MLP neurons of a small language model. Each row is named by its layer, matrix (gate and up: input weights; down: output weights) and neuron, and shows model dimensions 144-239. Each number is 128 + 24 x the weight over its row's rms, rounded and kept within 0 to 255. A neuron's up and down rows have the sign that makes its largest values positive.
Before each neuron's rows, "fires on" lists the tokens most often at its 100 highest values on Wikipedia text that the model never trained on. A number after a token or word is its count.

fires on: "s" 80, "as" 6
L3.gate184 [154 130 147 153  99 131  93 166 167  82 100 131 128 105 124 124 130 135 126 120 155  74 178 116 142 123 140 156 154 105 137  68 122 117 119 137 164 145 147 117 133 174 111 133 129 130 143 127 155 125 136  91 148 145 115 136  89 148 123 151 153 132 137 156 109  84 155 173 128  94 140 154 159 148 133 136 152 119 133 163 161  96 160 151 169 111 130 146 140  95 127 150 128 183 116 122]
L3.up184 [146 132 126 120 128 116 105 106 110 140 132  91 115 121 137 123 103 131 137 105 114 114 159 109  94 140 146 147 111 128 134 147  98 182 121 163 179  88 183  90  88 121 145 103 160  54 129 121 154 136 117 116 153 108 102 115 125 146 156 123 125 105 130 123 135 131 135 172 146 110 142  82 159  85 139 134 151 125  99 121 158 112 140 135 112 136 137  94  68 104 128 128 133 146 146 119]
L3.down184 [127 147 143  77  95  90 104 122 148 125 140 113 135  97 141 169 102 142 123 104 169 120 172 129 119 127 141 148 136 132 114  89 112 122 166 131 122 143 109 137 127 130 135  81 132 124 119 159 114 147 116 150 113 153 126 131 141  86 126 112 130 172 159 128 120 124 123 149 184 149 136 116 182 120 144 148  87 115 106 156 134 137 152  98 106  81 142 174 105 142 116 150 151 168 158 155]

fires on: " while" 15, " L" 11, "." 11, "ment" 8, "ck" 6, " information" 6
L4.gate647 [109 152  71 105 179 157 114 183 139 126  97 128 113 121 141 110 148  83 111 129  93  98 129 182 146 138 178 130 143 141 121 143 168 144 120  98 123  80 102 130 128 110 133 119 140 154  90 138 133 156 131 108 137 134 132 129 118 141 193 152 114 135 147 119 133 142 123  92 117 122 118  81 124 142 118 132 128 133 100 127 131 129 134 162 140  97  97 136 105  77 134 154 123 123 104 123]
L4.up647 [102 147  93 116 157 158 117 155 144 177 118 107  80 117 167 108 128 107  81 120 126 138 129 184 116 143 198 153 129  88 130  94 164 146 121 124 126  82 111  87 142  83 147  87 101 163 125 155 127 120 140 104 143 122 139 147 136 118 158 133 126 150 140 112 117 110 119 109 131  92 114 117 155 119  95 118 132 140 109 110  73 141 144 169 113  69  60 145 160  75 106 144 130 113  90 127]
L4.down647 [167  97 128 162 155 148 138 132 130 150 120 165 145 118 113 139 140 146  94 135 161 153  95 107  91 153 118 116 134 112 109 121 143 180 111  90 127 139 144 120 173 168 113 158 141 134 144 133 115 147 164 153 128 112 126  89 121 133 147 179 143 131 187 117 129 137 117 152 149 123 154 109 116 138 141 133 156 168 105 132 132 110 106 126 151 168  99 144 108 155 129  98 136 126 146  96]

fires on: " |" 34, " (" 14, " " 9, " of" 8, " (1" 4
L8.gate462 [169  99 133 127 125 126  86  81 162 143  70 145  99  98 131 125 118 115 103 124 122 108 124 152 110 118 138  98 121 128 169 154 159 141  52  90 130 145 132 138 159 138 146 144 143 126 141 148 178 160 103 143 122 144 158 102 128 149 118 159 126  87 106 119 125 129 103 114 180 130 166 145 131 108 129 159 127 108 106 143 153 135 102 171 116 160 109 131 120 123 185 143 152 130  73 145]
L8.up462 [127 111  89  98 115 137 127  94 200 158 118 151 100 130 161  72  85 119 132 129 141 104 153 128 114 112 129 111 141  85 169 143 188 122  81 136 148 141 103  94 142 140 139 110 142 149 118 129 142 145  73 139 140 108 133 118 122 109 128 127 120 115  95 139 134 111 170 105 166 123 159 128 113 119 135 153 119 121 113 143 122 194 119 149 120 150 131 131 115 151 165 128 139 129 105  77]
L8.down462 [ 83 153 143 116 118 105 128 110 150 166 131 153 114 123 118 116 123 128 142 103 113 174 161 144  77 132 131 146 166 152  99 157 146  98 172 135 119 119 122 145 168  87 135 127 135 162 143 113 137 129 137 114 109 118 114 163 128 123 122 176 100 126 166 130 163 173 157 134 106 136  96 125 164 127 120 116 155  90 125 118 135 168 137 147 162 141 182 115 102  99 188 103 137 132 150  94]

fires on: "r" 19, "ve" 17, "re" 14, "e" 11, "c" 9, "ke" 6
L3.gate453 [139 115  91  99 153 127 122 133 133 132 150 138 143 120 168 100  85 156  95 159 137 162 111 116 177 110 163  88 152 103 106 106 100 127  82 116  77 102  79 176 134 105 121 134 125 100  79 147  88 118 129 123 151 125 136 128  70 102 126 112 145  99 115 171 118 141 133 142 139 119  70 166 119 114  84 119 146 125 129 160  67 107 114 159  80 142 113 122 110 157 140 115 130 130 142 155]
L3.up453 [156 127 106 144 106 145 108 148 140 115  93 129 148 102 151 133 122 165 121 149 120 119 144 113 176 115 125 123 128 134 119 148  98 138 138 116 135 146 119  59 121 126 148 138 165  77  88 119 122 124 123 145 140 133 129 114 135  94 105 126 131 155  95 122 138 136 147  62 151 143 161 112  90 125 163 106 139 109 150 138 108  88 125 144 115 101 111 122 122 187 141 156 161 147 111 167]
L3.down453 [104 134 112 160 112 145 151 124 162  93  85 173 156 110 166 130 139 169 131  95 112 126 120  76 127 148 175 125 101 161 117 140  66 148 144 137 117 137 117 161 168  57  81 125 108  99 136 138 148 104 140 159 141 136 136 150 116 128 139 141 110  96 144 134 128 140 160 124 188 162  79 142 108 140 146  97 128 145 104 113 104 136 140 118 138 134 132 127  99 154 128 112  96 123 131 150]

fires on: "s" 25, " Her" 18, "re" 12, " His" 12, " found" 8, " medal" 6
L4.gate303 [200 136 130 143 146 134 103 126 146 158 101 144 173 120 156 153  95 102  84 113 146 103 116 130 121 117 126  88 180 133 115  76 117 116 159 186 177 147 103  82 111 162  71 136 145  78 150 138 126 101 116  98 155 137 146 111 107 130 128 148 149  96 100 120 104  85 167 162 154 148 110 118 125 135 120 139 131 108 100 107 148 140 186 129  94 115 135 150 146 107 130 145 113  95 151 116]
L4.up303 [172 134 115 145 138 122 115 111 123 151 112 151 161 104 134  92  83 102  92 110 155 108 113 121 111 136 115 106 158 145 104  89 158 153 164 157 122 137  96  98 105 162  69 135 157 103 149 119 118 146 143 107 147 137 140 109 122  96 129 144 140 122 115 156 169 125 142 158 108  99 144 123 163 179 145 127 116 133 103  88 110 132 155 125  73 125 130 150 106 137 132 128  90 116 162  93]
L4.down303 [132 130 151 105 144 145  97 106 151 120 103 106 166 122 167 115 122 117 170 103 110 120 146 149  86 102 148 122 147 147 110  99 142 191 179 147 130 115  95 133 155 120 105 125 148 142 143 124 146 150 108 147 153 124 123 121 152 163  90 143 125 147 160 119 148 130 138 137  99  97 141 157 163 120 114 147 158 185 149 144 129 156 114  88 141 127 100  99 148 166 141 122 130 181 167 121]

fires on: "s" 31, " did" 17, "S" 13, "li" 10, "es" 6, "ough" 5
L4.gate345 [125 116 125 155 140 120 122 135 145 150 126 163 147 122  62 111 152 134  91 132 144  88 175 117 120 127 150 120 131 117 138 123 136 140 115 120 132 107 113 130 109 153 183 117 130 149 122 164 137 115 134 130 139 131 114 120 101 117 196 105 109 134 103 127 127 126 129 123 122 117 150 190  87 128 131 123 115 101 124 150  96  67 108 146 150 120 105 135 135 120 148 119 146 145 103  80]
L4.up345 [122 113 133 137 129 117 132 123 128 142 116 135 145 124 160 106 147  84 128 141 122 108 156 124 114 144 137 150 123 110 124 143 106 115 134 183 187 157 113  75 144 164 128  86 142 135 114 132 136 166 167  98 142 131 114 122  80 116 141 123  74 140 119 132 156 147 150 186 108 121  92 133 124  84 109 120 127 124 110 114 108 122 105 176 146 169 126 130  96 131 143 155 111 138 124  54]
L4.down345 [100 136 121  75 130 125 152  81 105 157 132 156 143 151 131 100 113 159 128 122 105  81 102 105 127 106  89 141 148 138 126  98 124 129 148 138 158 126  92 131 123 128  95 115 106 131 122 125  99 125  88 114 118 116 120 122  92 143 126 157 128 130 154 179 110 105 111 153 162 122  93  61 160 162  82 114 125 105 122 143 148 101 136 153  80 179 152 115 139 121 138 164 126 136 125 116]

fires on: "." 32, "′" 21, ":" 14, "°" 12, "l" 5
L7.gate364 [115 117 166 161 105 172 124 145 126 141 114  92 120 128 120  95 145 143 130 140 138  67  96 125 116 126 159 181 151 115  96 115 118 123  85 110 110 120 148 163 163 154 132 141 121 175 119 149 147 157 165 151 138 154 130  96 120 106 143 175 198 100 102 117 125 187 116 113 121 154 103 112 103 148  78 136 119 125 153  95 159 134  85 113 132 127 136 137 134 151 149 146 126 151 147 111]
L7.up364 [152 110  97 130 171 117 134 130 121 126  74 112  95  69 123 128 140 140 143 132  95  99 145  97 165 104 144 113 106 138 110 109 111 161 105 144 137 108 189 127 130 109  79 130 141 107 100 129 138 110 134 126 120 111 133 101  76  73 114  90 114 109 168 113  94 104 124 141 110 135 104 101  64 114 100 150 124 143 132 138 148  90 109 154 147 146 110 168 136 131 141 130 137 162 115 172]
L7.down364 [176 123 135 113 119 141 158 107 151  84 175 103 109  86 133 175 147 143 156  97 121 130 129  73 126 116 143 148 111 129 145 151  88 138 153 143  91 131 163 140 158 130 120 141 110 132  90 153 152 120 145 130 138 103 149 114 124 166  91 143 136 141 110 115  65 156 123 137  94 129 124 120  87 136 124 145 121 122 109  85 145 105 132  96 150 125 122 182 148 132 143 114 121 132 119 142]

fires on: ":" 43, " |" 17, "." 12, "′" 11, "°" 8
L7.gate187 [150 152 122 151 126 155 125 121 127 167 144 157  88 164 142 112 135 157 134 124 185 124 136  78 152 135  97 108 101 167 167 140 126 142 115 132 114 126 136 158 110 158  99 135 101 167 124 145 134 133 140 133 144 144 185 132 107 124 130 115 164 116 152 120 103 157 119 174 117 131 127 100 115 131 128 157 148 159 166 114 132 145 100 149 125 151 133 147 135 183 144 130 118 131 138 119]
L7.up187 [115 108 144  95  94 146 100 136 153 102 124 127 126 123 118  77 163 128 138 117 136 126 111 124 134 140 164 130 132 122  95 144  94 163 118 154  91 140 133 146 137 140  92 143 117  85 121 144 130 130 108 164 164 102 121 114 145  77 112 100 133 131 119  87 132 137 123 121 154 112 115 129 125 116 107 157 150 133  93 115 152 129 116 151 128 150 111 114 151 131 162 121 174 142 151 126]
L7.down187 [155  74 100 150 136 125  86 135 204 110 133 110 111 109 148 117 157 143 100 106 143 104 119 129 143  95 100 144 147 132 147 140 133 168  98 149 115 108 124 131  99 123 147 100 115  98 137 122 113 139  85  99 140  75 145 144  90 143 127 138 109 112 131 139 139 127 106 115 132  96 130 112 104 118 136 149 146 142 155 109 128 131 150  95  83 154 107 161 139 186 138  91 140 132 100 147]

fires on: " Ad" 38, " Com" 34, " Court" 18, "d" 6
L3.gate191 [122  89 129  79 147 124 130 103  67 169 147 114 135 124  97 127 123 159 135 143 121 132 143 159 166 134 123 112  93 106 140 121 116 134 172 114 140 130 129  89 154 128 118 131 134 127 154 125 113 123  67  68 105 109 143 134 136 136 127 130  89 192 149  93 124  99 148 145 116 190 150 112  94 157 108 142 167 144 126 101 157  92 127 139 154 121 140 133 124 130 135 115 152 144 102 163]
L3.up191 [112  98 163  79 163 103 134  95  97 160 128  97 114 126 151 109 105 146 130 112 145 127 158 131 140 103 111 115 106 114 173 134 123 131 175 101 134 146  83 121 134 134  93 139 143 130 192 145 130 107 112  81 130 122 109 118 113 111 132 132 132 160 148 122 125 107 124 124  84 145 185  89  90 100  61 139 133 127 148 119 149 139 158 104 116 118 119 141  80 135 161 125 159 144 102 187]
L3.down191 [142 116 140 134 159  89 110 139  93 110 132 132 151 117 114 127 132 118 172 133 139  92 118 115 131 103 125 142 140 107 148 156 132 180 122 142 120 142 136  98 140 112 136 143 129 144 149 152 110 117 101 118 101 114 163 119 154  86 133 158 100 173  97 173 115 110 120 145 140 131 124 121 111 134 146 145 123 112 164  88 110 148 137 124 127 114 112 129  98  98 139 106 170  92 140 104]

fires on: "w" 33, " w" 15, "al" 11, "ma" 7, " W" 7
L8.gate694 [127 132 108 138 165 140 149 153 105 167 109 129 121 128  92 145 118 102 119 115 142  98 122 179 104 173 156 105 140 113 152 141 156 147 166 168 105 115 111  84  62 160 146 144 118  96  95 100  93 100 131 153 142 110 105 169 148 145 150  96 147 122 168 134  50 107  99 145 125 117 136 113  99  81 133 114 117 171 118 129 109  91  78 140 157 142 135  68 120 108 175 101 156 153 123 151]
L8.up694 [133 133 114 122 152 146 104 113 157  78 132 116 120  98 109 158 118 154 100 172 146 135 104 163 136  95 117 116 127 155 181 149  81 113  87 127  95 119 109 141  77 134 164 161 139 142 109 116 119 143 166 125 124 126 103 127 150 125 135 137 141 140 132 129 104 104  98 158 143 146 144 110 131 113 190 168 132 152 129 133 121 129 146 119 163 145 155 100 131 162 131 106 122 113 144 124]
L8.down694 [115 113 110 148 132 133  83 127 131 163 103 128 118 108 137 132  78 136 117 161 117 122 139 123 110 106 101 114 123 113 105  86 160 141  88 173 142 164 115 109 162 112 122  89 131  96 142 109 140 146  87 125 127 143 123 156 136  83 109 131 147 145 147 159 107 127  56 152 107 142 123 116 129  86 121 128 132 137 103 164 147 139  90 132 137 124 140 133 120 139 171 140 138 117 133 141]

fires on: "d" 17, "r" 16, "ta" 15, "e" 13, "ra" 5, "s" 5
L3.gate258 [149 158 119  96 115 141  88 133 126 150 140 139 137 134 128 121 134 132 149 121 132  99 104 176 162 154 142 132 151 113 138 101 102 129 107 127 118 180 135 128 105 110 124 163 150  86  88 132 135  93 121  89 119 130 149 170 108 176 101 105 176 135 136 134 105 112 128 160 161 135 157 119 149 146 140 171 117 135 136 156 117  85 104 145 110 151  89 114 145 123 171 131 108 142 147 144]
L3.up258 [145 167  98 108 135 134 112  99 152 120 125 122 155 151 140  61 120 106 129 127  97 103  81 138 162 102 116 178 150 118 136 135 117 186 110 110 121 130 128 102 122 116 134 126 165  60  82 116 132 106 113  94 123 120 143 141 141 150  97 142 125 102  97 146 124 111  99 192 174 151 168 121 114 163 159 163 126 133 122 163  84  95 112 108  77 144 124 133 149  79 193 131 127 138 130 143]
L3.down258 [121 114  75 105 118 124 110 121 150 117 140  85 105 114 131 151  94 137  97 157  73 135 151 112 133 148 117 124 141 151 151 154 125  94 127 149 106  98 130 100 168 115 150 128 119 198  83 169 150 136 130 131 163 148 147 121 104 154 119  64 144 127 161 152 117 131  91 131 174 132 104 113 115 138 119 120  73 139 166 144  83 137 179 132  99 113 141 104 162 156 117 113  97 123 133 166]

fires on: "," 36, " (" 32, "\n" 10, " =" 7, " |" 7
L8.gate475 [ 99 112  97  99 121 115 107 171 169  95 116 140 134 135 152 104 119 116 117 137 133 119 124 125 138 119 134  90 142 118 176 140 119 110  84 134 138 145 139 113 141 142 152 116 155 139 128 110 125 130  91 107 167 112 126 145 113 118 144 154 105  99 106  93  90 152 130 129 120 138 132 105 149 151 164 111 144 105 122 178 125 144 126 177 150  99 120 124 173 161 183 109 129 150 111 118]
L8.up475 [116 129  99  93  86 148 123 117 144 129  85  73  91 105 157 162 139 167 125 109 105  80 129 113 153  91 124 135 132 103 159 122 105 150 104 142 105 106 121  70 128 151 147 150 139 123 174  87 162 120 106 119 137 162 107 114 170 107 159  87 137 110 123 125 137 141 143 118 140 138 142 128 134 177 142 134  89 109 113 154 124 138 126  91 120 115 127 170 153 167 161 103 112 114 131 130]
L8.down475 [133 144 101 103 123 155 176 135 126 121 117 126 141 120 125 149 147  90 139 148 135 146  96 123 149 125 150 131 153 141 139 152 120 144  99 135 120 137 115 129 138 143 127 145 126 147 145 125 119 122 148  64 167 133  93 128 116  71  99 107  95 176 132 121 124 165  79 129 120  87  60 103 111 148 157 133 122  94 164 143  70 137 137 169 125 127 120 127 112 147 136 148  84 142 142 115]

fires on: " se" 49, "n" 8, "end" 6, "ight" 6, " Se" 4, "le" 4
L4.gate526 [130  98 141 110 169 138 136 116 125 125 128 157 148 145 139 136 157  86 124 148 135  79 141 131 153 133 169 138 157  99  96 103 132 160 108 130 112 101 125 129  77 132 139 103  78 150 135 115 138 111 172  95 131 161  80 137 104 103 109 157 101 108 141 146 164  80  84 142  75 143 111 126 138 124 103 129 138 130  97 116 138 111 109 176 139 124 101 174  77 136 110 108 132 148 147 108]
L4.up526 [157 102 124 102 147 152 117 108 153 118 153 157 120 151 147 141 142  79 153 143 144 120 137 162 133 138 154  96 152 108 101 109 126 155  87 131  80  93 139 110 102 120 123 132 123 132 138 117 133 136 158  88 140 155  82 117  79 129 110 110 108  76 142 143 182 112  91 142 100 133 105 126 111 112 124 138 132 127 125  92 142 132 118 152 120 170 110 181  90 124 122 110 126 105 112  96]
L4.down526 [138  97 133 135 183 114 126 109 120 136 100 125 167 144 118 125 157 112 135 132  82 116  94  85 121 107 104 122 129 142 135 125 136 103 120 130 132 130 146 147 133  83 129 131 118 121 122  89  83 112  90 104 109 144 118 112 133 139 121 131 105 143 154 144 156  96 164 171  72 151 134 131 106 125  68 132 132 111 133 116 129 122  86 151  95 145  86 130 119 133  97 126 127 153 119 132]

fires on: " se" 96
L3.gate668 [178 115 149 116 151 149 137 154  86  80 128 122 153 135 151 140 141  97 126 110  84 157 108 130  77  91 135 171 131  83 118 114  90 168 113 122 160 109 141  93 121  90 152 146 130 146 153 137 117 122 140 128 137 160 106 151 105 177 197 186 113 107 120 122 154 169 130 102 108 138 162 154 114 128 126 148 140 156 102  88 127 166 124 151 118  93 120 134 126 167 134 183 153 129 142 101]
L3.up668 [132 112 139 144 160 107 113 138 109 149 159 113 133 129 116 122 118 136 119 184 133 156  85 121 126 114  87  89 150  93 154 113 131 153  86 153 123 120 134 114 143 135  72 139 140 159 149 124 119 195 136 159 109 116  95 108  90 163 109 141 103  85 132 104 142  95 116 120 119 131 113 143 168 126 114 116 137 106 150 100 128 127 143 142 106 116  92 125 108 158  92 123 120 146 160 121]
L3.down668 [146  94 105 145 135  84 133 142 124 116 109 125 118 120 155 161 154 103 136 127 116 136 107 126 117 150 122 108 128 139 159 115 137 136  90 149 143 128 155 107 116 132 145 141 149 139 150 105  94 137 120 131 119 163 132 141 113 181  94 157 111 143 131 116 122 126 134 137 130 126 149 162 143 149 117 130 113 166 114 121 146 134 135 157 160 144 136 104 190 144 125 104  98 123 149 101]

fires on: " W" 35, " w" 31, "s" 22, "w" 7, "W" 5
L4.gate203 [132 123 145 158 140 155 123 112 138 146  71  96 152 120  86 135 181 117 109 107 146 145 127 140 147 128 128 128 101 139 164 112 176  98  56 139 151 158  93  88 155 146 156 103  72 120 140 127  57 102 107 106 156 147 143 168 103 128 135  68 103 138 146 200 125 129 114 117 143 154 149  75 150 131 103 141 118 129  95 125 188 109 124 139 124 132 190 129 135 136 183  89 125 130 120 134]
L4.up203 [153 117 120 176 122 157 113 145 115  94  72 119 107 132  98 160 152 131 100  88 152 148 105 168 125 143 153 157 115  97 147 120 179 116  96 131 101 156 133 134 186 129 146 150 111 132 166 161  97 101 126 133 114 121 119 109 102 102 140  82 118 124 130 170 114 143 118 124 159 140 125 116 146 142 129 125 128 144  92 110 184 102 119 132 115 153 146 161 125 113 171 119 121 134 125 141]
L4.down203 [148 118 147 134 117 127  92 165 108 150 102 136 113 145 167 153 129 127 107 147 126 125 137 164 118  89 157 124 132 137  98  58 146 134 137 125 120 117  80 146 145 106 105 106 121 133 125 131 113  87 150  83 130 103 123 167 161 119 149 134  89 110 171 149 109 105 133 124 152 102 132 105 176  98 122 150 134 102 123 150 133  87  77 124 126 111 166  94  96 128 131 109 141 123 128 123]

fires on: " the" 16, "per" 13, " a" 13, "ul" 11, "th" 6, "lo" 6
L8.gate263 [156 142 157 105 117 161 140 111 104 137 109 132 110 132  66 130 163 104 136 147 112 118 188 154  93  82 111 103 107 113 144 166 127 133 152 140 132  68 144  92 154 144 146 123 110 155 112 117 177 123 122 124 115 157 130 122 137 151 100 137  91 105  97 126 110 167 110 156 142 124 148 145 135 132  83 134 147  92 113 159 129 136 134 154 135 137 140 122 119 135 134  91 115 141 144 141]
L8.up263 [112 110 127 118 139 105 105 121 105 188 148 107 138 181  95 137 162 137 135 156 123 137 130 134 110 107 122 128  97 122 115 154 163 123 148 119 136 124 104 105 107 108 163 230 112  93 140 117 151 106 135 111  84 111 130 128 114 148 133 113 106 107 127 116 132 116 145 137 117 166 152 116 144 141 128 160 114 136 122 129 137 134 137 116 150 117 128 127 143 110 122 165 146 164 120 113]
L8.down263 [112 104 155 143 123 123  99 142 151 115 112 135  84 163 143 138 119 136 121 116 128 130 109 190  69 109 141 173 118  93 123 114 151 152 105 172  77 131 134 154 137  80 126 169 119 131 148 128 159 164 126 146 132 108 139 149 119 111 164 122 153 152 156 160 179 157 107 103 147 144 145 133 126 113 112 141 145 102  92 129 138 137 132 149 112 103 123 136 114 117 157 173 132 156 113 139]

fires on: " K" 51, "K" 29, "C" 19
L3.gate459 [123 121 148 162 131 145 170 131 148 131  89 108 149 134  86 135 144 146 157 157 168 106 113 129 144 118 147 103 146 104  84 114 160 157 127 111 162 150 119 134 127 127 105 124 111 137 135 134 155 120 146 160 123 188 127 145 146 123 143 113 115 130 141 169 115 177 157  83 135 109 128  94  91  96 154 144 128 130 113 141 164 163 151 140 107 138 136 161 114  94 160 134 103 139  94 148]
L3.up459 [127 109 188 133 111 149 132 146 138 133 143 135 126 155 141 185 109 107 142 139 163  93 136 156 108 127 125  91 132  91 111 142 135 144 142 146 135 125 118 180 107 117 131 133 110 133 140 139 145 106 149 141  90 152 133 109 153 138 102 132 112  96  95 157 144 185  57 113 128 121 141 117 119 129 133 145 128 150 142 167 109 160 105 105 121 187  92 166 135 116 153 101 135 170  89 148]
L3.down459 [144 145 139 148 111 115  98 146 137 122 134 101 151 120 118 144 168 115 123 156 143 111 129 127 171 163 138 119 112  95 106 115 156 144 181  83 156 131 145 148 148 136 126  87 110 126 154 142 156 144 133 141 154 163 177 181 137 158 120 116 138 143 158 122  99 181 137  87 135  88 120 142 143 136 117  92 157 111 125 119 119 130 103 136 105  94 158 138  92 101 137 107 106 124 118 136]

fires on: "d" 55, "ck" 6, ":" 5, "." 4, ";" 4, "ad" 4
L4.gate53 [109 142 174 146 116 144 114 144 162 182 128 118 113 143 133 140 137 129 112  74 137 142  78 127 135 112 177 113  91 121 137 120 150 163 103 135 137  99 134 161 109  99 122 118 123 140 118 149 114  92  85  95 137 141 128 207 128 121 125 122 125 117 139 141  97 109  80 117 101  95 127 145 113 126 123 148 146 150 114 144 124 103 123  98 110 103 137 118 164 169 165 168 145 145  96 151]
L4.up53 [130 154 118  97 131 153 142 124 176 149 137  89 106 152 116 140 119 118 111 125 140 131 173 135 150 121 156 128 138 115 131 116 159 181 155 142 140 144 103 132 102 141  94  96  95 135 160 135 125 166 123 122  92 136 158 139 106 151 137  91 114 148 106 134 138 137 124 123 119 106 136  92 130 115  90 164 193 125 146 106 110  83  88 133 114 110 106 138 125 142  76 152 165 107 136 176]
L4.down53 [111 118 145 157 160 126 102 114 166 143 119 102 143 130 141 142 140 152 178 145 103 135 111 117 164 150 135 127 156 108 135 132 128 156 171 145 122 116 147 109 128 150 165 172 157 182 144  94 111 138 147 135  97 115 103 125 116 138 115 106 151 146 125 163 125 112 117 140 129 144 131 111 151 133 160 164 144 194 136 154  98 108 107 142 149 138  79 136 117 125 123 146 106 133 129 101]

fires on: "ed" 41, " Com" 26, " high" 16, "d" 9, "ro" 5
L4.gate16 [119  93 148 135 164 144 101 116  87 148 145  98 129 130 147 158 120 129 122 113 153 117 174 141 160 130 139 111 177 128 167 126 134 132  96 116 144 126 106  91 133 103 107 163 115 121 131 131 111 106  71 168 128 118 154 145 130 154 135 107 116 165 100  93 172 128 111 104 101 155 160 100 117 141 159 155 126  59 133 133 175  71 170 113 125 162  69 109 109 102 136  96  99 114 156 120]
L4.up16 [112 112 179 146 150 114 109 164 110 123 114  52 135  94 140 110 117 139 100 138 136 116  88 179 133 106 174 100 144 139 137 115 108 144 120 154 117 129 101 116  95 128 123 151 127 125 123 158 125 118  97  83 102 117 102  88 136 115 105 126 124 120 157 120 165 101 115 147 107 165  93 153 157 155 132 131 136  99 107 103  94 124 133  99 144 168 155 174 150 159 116 155 122 116 104 142]
L4.down16 [ 87  67 166  96 150 132 107 113 130 137 139 116 111 119 179 132 151 137 113 104 141  81 100 116 153 132 144 130 116  87 144 165 113 110 138 174 139 104 139 125 142 103  97 122 125 135 162 114 121 117  93 160 142 147 107 110 173 120 158 138 115 145 176 178 147 126 129 114  87 110 141 105 134 168 107 113 156  93 124 116  99 111 170 127 134 160 133 161 114 140 119 112 120  51  95 125]

fires on: "r" 25, "st" 16, " Sha" 12, " Sa" 9, "re" 7, "c" 7
L3.gate275 [136  83  79 116 123 126 156 139 120 124 141 126 112 108 147 160 156 124  94 142 122 162 154 100 132 116 108 109 104  97 108 122 118 114 157 111 107 113 125 149  98  73  93 126 172 112 118 134 114 118 100 149 111 102 142 110  83  71  87 109 141 122 113 171 166 143 152 193 125 134 114 133 132 126 108 146 119 129 135 170 133 151 117 163 112 142  84 157 117 145 114 148 120 177 161 123]
L3.up275 [ 99 142 108 100 103 141 121 175 170 180 119 122 149 143 128 145 147 121 144 126 108 113 167  98 110 126 133  97  93 109 108 139  94 155 145 114 153 111 159 127 143  97  83 124 171 101 134 144 122 150  88 123 139 123 138 161 121 107 119 125 143 142 131 133 149 143 105 138 139 139 128 164 132 172 125 113  93 151  92 139 121  88  84 149 129  64 140 123 114 174 122 162 104 184 147 156]
L3.down275 [150 117 108 120  99 170 100 127 139 141 111 156 181 137 116 119 125 100 117 116 138 110 152 116 139 129  87 132 146  96 127 118 131 122 114 155 109 122  83 108 129  95 113 121 137 110 116 123 106 119  55 128 152  86 124 185 146 106 110 127  96 108 154 100 170 137 128 146 149 117 108  96  81 158  90 172 100 100 103 121 108 129 143 123 103 134 151 145 129 134 151 136  95 175 173 163]

fires on: " dis" 45, "s" 30, "par" 14
L3.gate624 [151 128 134 131 166 143 113 154 117  96 140 149 129 129 151 132  96 107 137 146 121 107 187 148 170 117 137 127 142 115 124  82 159 132 129 155 157 148 146 100 137 135 134 130 103 138 100 140 155 137 101 122 166 122 144 117 145 120 133 129 123 141 114 131  98  93 177 146 171 117 116  79 166 125  98 119 173 150 136 101 138 119 108 122 109 140 116 119 100 115 159 144 135 129 122  96]
L3.up624 [ 95 139 116 126 160 120 101 109 153 101 135 114 141 153 134 157  80  99 143 140 127 107 157 131 136 150 109 141 148  98 146 107 161 121 139 146 115 149 132 108 132 154 149  99 113 136 109 127 170 116 103 128  97 121 143 129 149  95 115 117 128 152 131 127  96  78 173 162 168 137 143  94 179 162  90  98 182 142 130 137 142 128 135 109 146 111 122 116  79 115 124 121 140  99 126  73]
L3.down624 [104 141 122 131 130  88 128 150  77 136 120 119 140 147 148 113 108 108 123 112 133 118 162 144 106 101 136 107 103 143  87 135 114 158 110 144 151 196 128  86 122 115 119 145 127  93  95 161 130 106 117 138  95 121 142 160 145 151 104 139 149 124 104 116 146 146 121 158 131 155 128 136 161 158  87 156 127 128 149 103 117 121 125 110 156  63  92 137 165 117 158  94 129 119 103 119]

fires on: "C" 26, "H" 17, "P" 13, "p" 6, "d" 6, "T" 6
L3.gate241 [145  98 115 105  99 176 154 176 102 146  97 135 163 137  69 105 126 148 134 128 157 159 136 127 164 182 137 136 153 134 114  96 104 142 135 151 162 137 101 150  86 140 141 169 129 116 120  99 157 132 127 129 120 105 166 142 139 188 153 137 127 188 184 121 116 114 155 154 135 115 135 124 153 122 144 120 149 122 113 155 119 154 106 146 162 142 174 161 143 111 181 112 154 133  94 144]
L3.up241 [148 107 148 122 111 182 169 153 108 142  97  84 112 118 133 105 112 137 130 157 105 123 145 150 165 131 150 187 131 162 149 151 134 100 115 136 120 149 100 128 111  83 135 140 107 125 103 109 127 167 160  78 139 159 132  85 127 145 139 110 137 152 137 155 118 187 139 132 104  81 128 133 113 136 110 100 102 140  89 165  88 147 136 124 132 189 138 133 117 142 144  95 140  93 109 125]
L3.down241 [147 137 151 113 106 150 130 141 109 130 106  99 152 130 118 114 120 137  88 139  99 109  83 151  98 142 102  95 145 120 109 121 132 117 161 130 115 137 136 119 146 137 180 135 124 121 158  90 141 113 115 147 148 143 181 149 130 113 153 141  78  98 111 115 149 128 156 108 134 109 148 134  91 105 122 161 120 119 111 125 133 124 136 154  96 123 119 156  98  56 134  96 126  90 122  99]